config = dict(
    n_kv_head=12,
    norm_place='pre',
    norm_eps=1e-05,
    positions='rope',
    bias='none',
    init='normal',
    beta1=0.93,
    decay_shape='sqrt',
)
MLP neurons of a small language model. Each row is named by its layer, matrix (gate and up: input weights; down: output weights) and neuron, and shows model dimensions 576-767. Each number is 128 + 32 x the weight over its row's rms, rounded and kept within 0 to 255. Numbers have three digits each. A neuron's up and down rows have the sign that makes its largest values positive.
After each neuron's rows, "fires before" lists the tokens most often just after its 100 highest values on Wikipedia text that the model never trained on; "fires after" lists the tokens most often just before its 100 highest values on Wikipedia text that the model never trained on.

L7.gate1479:064107120115206151097149159138095080197158120180096101141154151111172121084140098139193113147163116174115095150131169122096120152098111150132100209126090098094083094111069129149151147102190124098122170158079151096115077161093104166155183110112148140148154110183122109117145102187093091090089129092185089124104153164103160146070101198163200122136122111104141209122059152132087094145093065145126183093122146121135168081103114128136062141104102176138129158120072134128109081135083077100127108117101184091153119138120130063091112142073169119135137114020126181153119101159088153088
L7.up1479:100171123121165123167139121131102074121161102130079109144113162126145098169097103121145152168131027144124066130084182113111189161136085185169172143174086124078255137044149115104163091138113129158094204064143173168088133047137147127167122068097112125091124129143080132138142118142107163137135113119102103108057173130165137144182144132132131115144170148144092133122103111180115142143188091113113096096154115102093071123119116126127099102166133111128107092081155122166189121160110151120192148175095179138106122108167152097129124105123157123160139154150088149096120097097104122139
L7.down1479:152085207138150163165126103127170148127113129130137126105189153165130141102135122195146133116097130106147116105170152163074189111136083059102166179115158166117120111159135125083134139119129088193152136159045136099170128109126160193107103157112148140092150133168113148158154119255069153076129134097159101090119190106118138089097035118118140149158163127110117170127142108124112089175074082084116122146103110094148153145142097116181140208147140123150155099099164099110138124120148095157157106147178170114112106103133038107118132080130141151111095184124111140129071110120145134114
fires before: "|", " ", "-", "\n"
fires after: " |", "\n", "7"

L7.gate843:060133073162149082104127132172164053167132111074140124138150161117127119148129078135213117120123106122182138141106143132116174072170186108063113087097187130141139151125161137086104169112086123148119189095163117194099095162069089088090102111132140105141116159139140097084185122137132179136093179142138167120116098104127157132173129098111137118083112145112080184113136093126148101132085097129100105162095079074133116120160136120120115101188105097170127111101198168180160087130127090140157123088089120144116138125179135114111115162141194160123148202086135140142145066097178126152
L7.up843:095142138141122108114128170145141107082105141071148166148104119156123104104106128164116131114154122131165141082113121132108157142141113110157088102141149098131082126122110137137160171133195148128144173141076140192119089164058148181110130146122174125138129178100125052129145089092107125198085099124167140086125135084182167119160092138132119160123106159122090144151134165135196196174125073139100174083138117117161152126134183172088061168131134086188086151154132160122099135163134180086077125125101071093139150118121120098104131117100150155102140152155122135211104164146127118171
L7.down843:135065148161152133118131062114159135133164122134225154132119155103141142136124171127148132193091134136110133140115155164155128155124101115100147129146107165081129100149192155115142120130124098173165138136125093110122145103083154136093143152118122148131108069114151194150106102132032117136108124088133098177107154120123106147128110176171153109130100168139153062097137132086103080128119143134135152110143158121111110093103131146161095255135128148182085112109096122063125144087157181144147150132122139181121084131113072123150087086113166126116143122132134138128067129128164127157
fires before: "|", "==", "===", "-", "The", "In"
fires after: "\n"

L7.gate540:163159113133142128168114140128121159140100109112133115132171105121107134144058102163156144071103104138142086100168079138135167161098172100154152135061113170058120107176093128141105142224132099140156090124111110077074126167111146151126078133190087109110167121130117166129142158145182116118082105145132126087171128105132121130131143130139114109092084116129138115192114129123111161101096101126141109126189128196135110112172144161166147197135121185111172123125068148111109116138141103175101131147106181071136101120121123104082144122156104130181135127168212157172079159100117100116
L7.up540:170143130158139112088125160139095039142174146097078125122140124090067104067118127129127137098135146124138077110163069136199187144157147125116156157148146106107120180125116149121094088125098127166068145084110126137113125078139075131178155193155159113126162124177078139142126076067182139089127113142153125195124124125150111130149123156145105177122094184085067118152129078141140160166065045095182165129156119138153167198161146108190159161135167143129095098082122181130122172103160109074081143138080151147144099158150113178122102140114174126175097117173135163083143085124162128151
L7.down540:117070174151119173099185136148155117163093141101111130145126149126133112202139140090147135092163117111113142100074060145166108132104144115131104098081149131157109059137161182172134092167119169184171143127106154132128141122153102138137130159182101132074149104088150096142143163080170078120187116117135177128146160051171075120093131158062116073147008128144115106149105134155138106178118109091118071141159077141123086082194104158163193150181134190105091136126107125085114123074101134198116130106129153144140080119145143170151129117131101107110111117088114130132115089123124189132
fires before: " |", "|---|---|---|---|---|", "|---|---|---|---|", "0", "."
fires after: " ", " |", "\n"

L7.gate971:106100107157094123160124072125190097095146145106157118157121088134081095141154138181144055045077147114195119138149150077113169179113091152115179089129170146152145144128103095096097136142103071104106153123088092138086117187132121188136140103192125071118161101132077129144096177129115093149081135065074122094128123146106119108141093147120140123116131118117182147111154102149141115150124135085118111143129134155114167111077148200104139119106136132130163135121124080140124093081140160137107129060093129135137144148088117142111210159160080068097129126157125078095098154094152109122
L7.up971:173138060147153162127153077098132192138059196110139136175119172113074160138099098089185129114182131117100092154094189078107118150160107104083116132090153046181128099118157147108114146131131086105120142103151159101178113144149178179143092147158143134148149166154149134114102132186109117166114067126138113095184220124112127093090144105062131092095182066146136121118121065101126159121137126096128082133132114131144160090138101076153175088115122113122209169140141118134157139102129131173077154066089098099197163072156142151151127161150180082106132146116165064100083102095108147129
L7.down971:161107101168143145102147091137145120071086155073165176141156200125108129117136046192159118128094168166078102136129096097097160149150111149121146093102171140171139095064142172094058166110072133119163137111120129101166161094120124127106084147192105135139166132071120173117147156204127058157125088121126097086104172133105106138129000094080168151123223070156137137128130120108139147129220120168194121090089136125159131113115133134114123037159179101106193146149156145163105152115075148126136126145142068109141116109137081098071143145170097131147107126089176127153144107122125099116
fires before: "2", "1", "4", "3", "8"
fires after: "–", "0", " ", "|", "9"

L7.gate1237:133069126131116139144104166133134202108131137174094139139122107136141190052073180120126161030148112168163123134201105123160144129111127164172119101149121075132100166169196126150114119148110139090157146081120146113073108125062120149101112119116177123123109068084162147117143151081133132157134168158095117163145133129189121123143105094148090144127183093129125101137139119162136148128174123156176130153122103164100168143134086142138142131131124128102179115167118148137121130174051140145101141108136182121200123148121101123146148100113157155093146164112168143126136123090110107090
L7.up1237:040103165135185074125124063149106107116053144128142084135118132124087178112163122146163053077141126134151069097151148123119119103126179085116093121138094107129196152117129134165091123143077139103104187143156169076147134128078125094143116099128119106155031156137136185099114106108159116107083129182122054080119142172085109072184071088132107087169076104119150132157132108138146166137125159129131205094183097147167148112150127130118113127149105144100135155156140063103183130125101145161165124089169165105056164145148120092080155127084138121139101140116121139127100099084141155128
L7.down1237:148104131148056143120148091083148148165139126098100155150170159112071101072094112094154181124118098150174137120143102135159136092191125122110108081120086116193165053119169142176098152182078193145092124070180104099085126130096131141141158158100072055131077065091180145100159119117177169171107113111103080098157086099164165139132167074124094085107132120129119124160129098132135123128163075115078131137122132096125139116132121153143123107158065123098099102131097118129093089116095163118149118098143155083118165198140181147035127149111146110162073086137119076143181170110123109188
fires before: " |", " D", "."
fires after: "|", " |", " W", " first", " Republican", "9"

L2.gate1266:143137141153155162138158111125147111172114109085162133158187122173122132094187127115137057121152148181145139047153135085127145128112089072113099112131186133129138121114123135158162158157091122175129146161103148117110110151155137112148125123069146153113112093141134125134112078184111141134102137100158129084113152149150149121129181091113134153079096132158110098161102105159117164144123136074104127122105136099109153123142120076155084150202161155144152141124100081128139104117169111168086175074083094122177088153152158161108106113085135116165205102120155201182100159137138109132
L2.up1266:108141177211172101100103103141131091167103114113151130162154168173167124087081136116158174122160076106110076119149131117130086087137111127101117082125143128131087105097150145133155150163100132149092129191115180091131170105154184126128152127110118170081132138134110163150100152140096064130106142087161181073120146172127150164151087080157119135149075117134103159121186142160155118141119141120139160148103195138158152157132102118182130093153113089126112116134143099104181153175157087137133145093107169100154125158174155085070153095101103161178183146154177109124095126165127133133
L2.down1266:147148132158128101070144087121108122099090133179113056108116155163136123142104119097164198118112131143125113178143158135107109077129112148163102130107083098133144126105144094122070138140105130194074096154180123133110141105116128150102136172175062123161093148069077165144134155188116074127128153121141172079151137169080178162116162111154148107153092090098071140073176091194108161112140169141141173118125105161111099128174119140149164143126099099142101159187175092113116146135116091138141105063145179140177145118150126113121202156096114144138099108162164098120158113147129154115
fires before: " |", " ", "–"
fires after: " |", "\n", "|", "==="

L7.gate1050:142102144103148094097126116143133166111127142100125098097149178097112083176129131118146136108130114098086164110119129124114123141109046151111083138183170114154120115181173130121127146146127120103142134140148105116142145094145143136142149077122168098103143111134094123140109165158159093152096093157089046117155141169168136102166159173114115110112127166112214170094133107124120132068133077072145143120174129171052165132143142119094126122091137152178135153148134014135150102074131118193097146107177116134143126194147068135142123118171027129151148127111090171173129150196169114118
L7.up1050:148185101158113133155111086141127155143106200101167122156073129118153198110110155168150133039113171120186107121179185168120133157163106150144056134115168116154135087071092122088104130208149136143115179125051109090153065141123135137096096115126162082140152145114092211132152100075120207151113133151121163138176203125117161173126130115123132086088070173126128102109076102127090143142154188067138117172071179112132186142148122151122219135212158109132160143110108167158154159124195137088163073150040108076146146118144156135089203114144147136130104121095151096148100118162140108131
L7.down1050:108191144137125154122088095097164099115165133044171138137098102058165167159107117146113106127135123133173088143157064126115097121140171120115106103164128176156143185086137118098139189116125119196176207144169091089109128125138126165097125156083145135063085144043086142194146087126111153162080135197089144140155111101108073088124117064146119127128046202131136063148113148111088097095074124162178173147083170062139141101086089138131129105192145115098155098099231129126158110125160149153112048169076153059159134129187161174102173133117171157160106134181116099149140098067160131148
fires before: "5", "6", "4", "7", "8", "9"
fires after: " |", "|", " ", ";", "\n"

L3.gate141:116186159090142098166117105167133113112145075169114112121097107114126132185143083109150116101175139172143166093142113127138093097162122051069158129064099124187126145053076091140118138127095125128126169125199150149162113099117129137075133203078150166165144150192075099129168128164105145091092109100134112132080196150080066101154119098141141179087181083125153174113116082116078108139104100084092141130093074084140146174077131077140196095143170103167118089105178129086100123126136104106098163137102061094164146074150038118123092119130129133163164150150111141143087122054116137154
L3.up141:116162124090151135107135118150101141130146132127102059151096116145198154162126108106057113065156129118084143091097155144133141089133104167125162106132115140122132097156109072173155067094095084100132206092095147204142187147128138150153141183099096114118116184138141121145086153135135158119125106195134112090099111172178189099168091104077145158067181079088087166122098031151146145105134137071129095094095136120157134085087120097091111163106159117162120173106090049155164067147103110062129087096090131119137118161046173118124163174091130128116139071079122158161095219157061155151
L3.down141:071075204105130123113103123162091124160170124162140093122161185116124166076078149155113141121130137163189120136123160131134126076143065118079128099167144149158148123134143112126129152107148099161129136127156094157105145162118119127121137140110126164112147169170134119157221143137105119134095211118135068086109163163152169120120218091203121123120136093134126137155158097165135113181102126176076065133133127162149180165132174160179110169141107111094082148147113104089127186090187103135148070058099134125150154117132229076099143105086116131144123137152097146146144128077129181151
fires before: "==", "===", "-", "|", "  ", "===="
fires after: "\n"

L3.gate1252:152128137085041141191116120123184141136114088115180160109148077115147123151094137134101099086067101130179133163151117137105126120131115076127116154132128127127135107066101079076162109158135146165163186110123139144069069073161111179104191111138107099107162095205102101140170104187171142074168060104119148030099161137137150116127134129096109117125136162122169118144134140114133140132131036149113137132115173132129124084194132075153129146060125131120088124087150161148171121162110106163138089110087080125122113110112119108121089202132101131154176108074150110202120162128088105068
L3.up1252:124147183116145112129084104130147150109096175174148093090175154126127119113156116177170054081167127137134125117097081130120134146142169096095149133155176119092138192098129101101157116156148147113095117099088110089213142172154132125113175110147125093086147142078120164106100152141122132144187076092120114077103139064101170180145140137175121116091106125085168128048085141116169153121127102123165105123113167134169147129161091084090094121093137118124164134150134147164210063127074120169065058128057065115068117133131126107161068164044125130143070123128123163115111130158144068126
L3.down1252:146164183092093200163103115153139173192188152091175148154134099126114120124151123138135083076127095155183150087082166151120112129108126071116138115087085114160129154085053138121134159185134156157138137148079118150104070145127109160113157101055090127062098173125102137166091129135113120152191083024135112078132142116086188126082103118099066091129149162093157169106146168075180093132097125119106141100080111094159103164097103111142140134098121066137094086154104093085079102101108086182142146164029150141086133120081107093122137192089108083077140142134106135065117120086110083175
fires before: "\n", "|", "|---|---|---|---|---|", "|---|---|---|---|", "|---|---|---|---|---|---|"
fires after: " |", "\n", "===", " ===", " =="

L2.gate864:117128156159100159171147144156102125152141111114190141160136176112137170107143167162138099111160106141169117072106125125132174151138197128157105134123103116122165111060134138150116169090109132095111096104100106087114162099186166152159118160067119142158125122105110105133129145148155132148102107139056125175136206153183160103140137151143155136171129146195180039078162141158123139124142146114157171167143125113149114193115123134112137062139126170120125110135103182141130122144138070141144145079113160094085067101110128130147101142148150153128122126100119129108124132104138055108
L2.up864:086156114183081140160135137081065133111151136102193160129127168158126116147109210153151161176111113121181150103104045098140121092087191097145072156177167074128109117113134081095127102154116106113099174099074114160134125131167165168087142200089084221128136116161037148163104160121177161111130159188125103104110122135184173117173113151112119112147099117177214123144129139142146085084137088091174121119106126091127141124134116191169088154129063162140169128037129145145143086173140094113169116105139084137135146132139121156161157197079132121113107112127139124096119106119171114099
L2.down864:140163127083094120205117073109142153114133102085129107140165179169154186120159108125157127104097105142150128087102104090142162059136147135110093179091125110150143111133113146125120107137105140139164200063093126099184095086120174162138133157126166153105076103119079120137127126157110095104073110091068078127154194094119102104158255168120134166132124146141157173098105127074127161173168145128121157117110218125157090086177115173157127133118111120206155106157145123147129137152173064132114166103104136135093123142134090079072123136112091119166172149065124129075137124147112101099
fires before: "\n", " |", "-", "|"
fires after: ".", "|", ")", " |"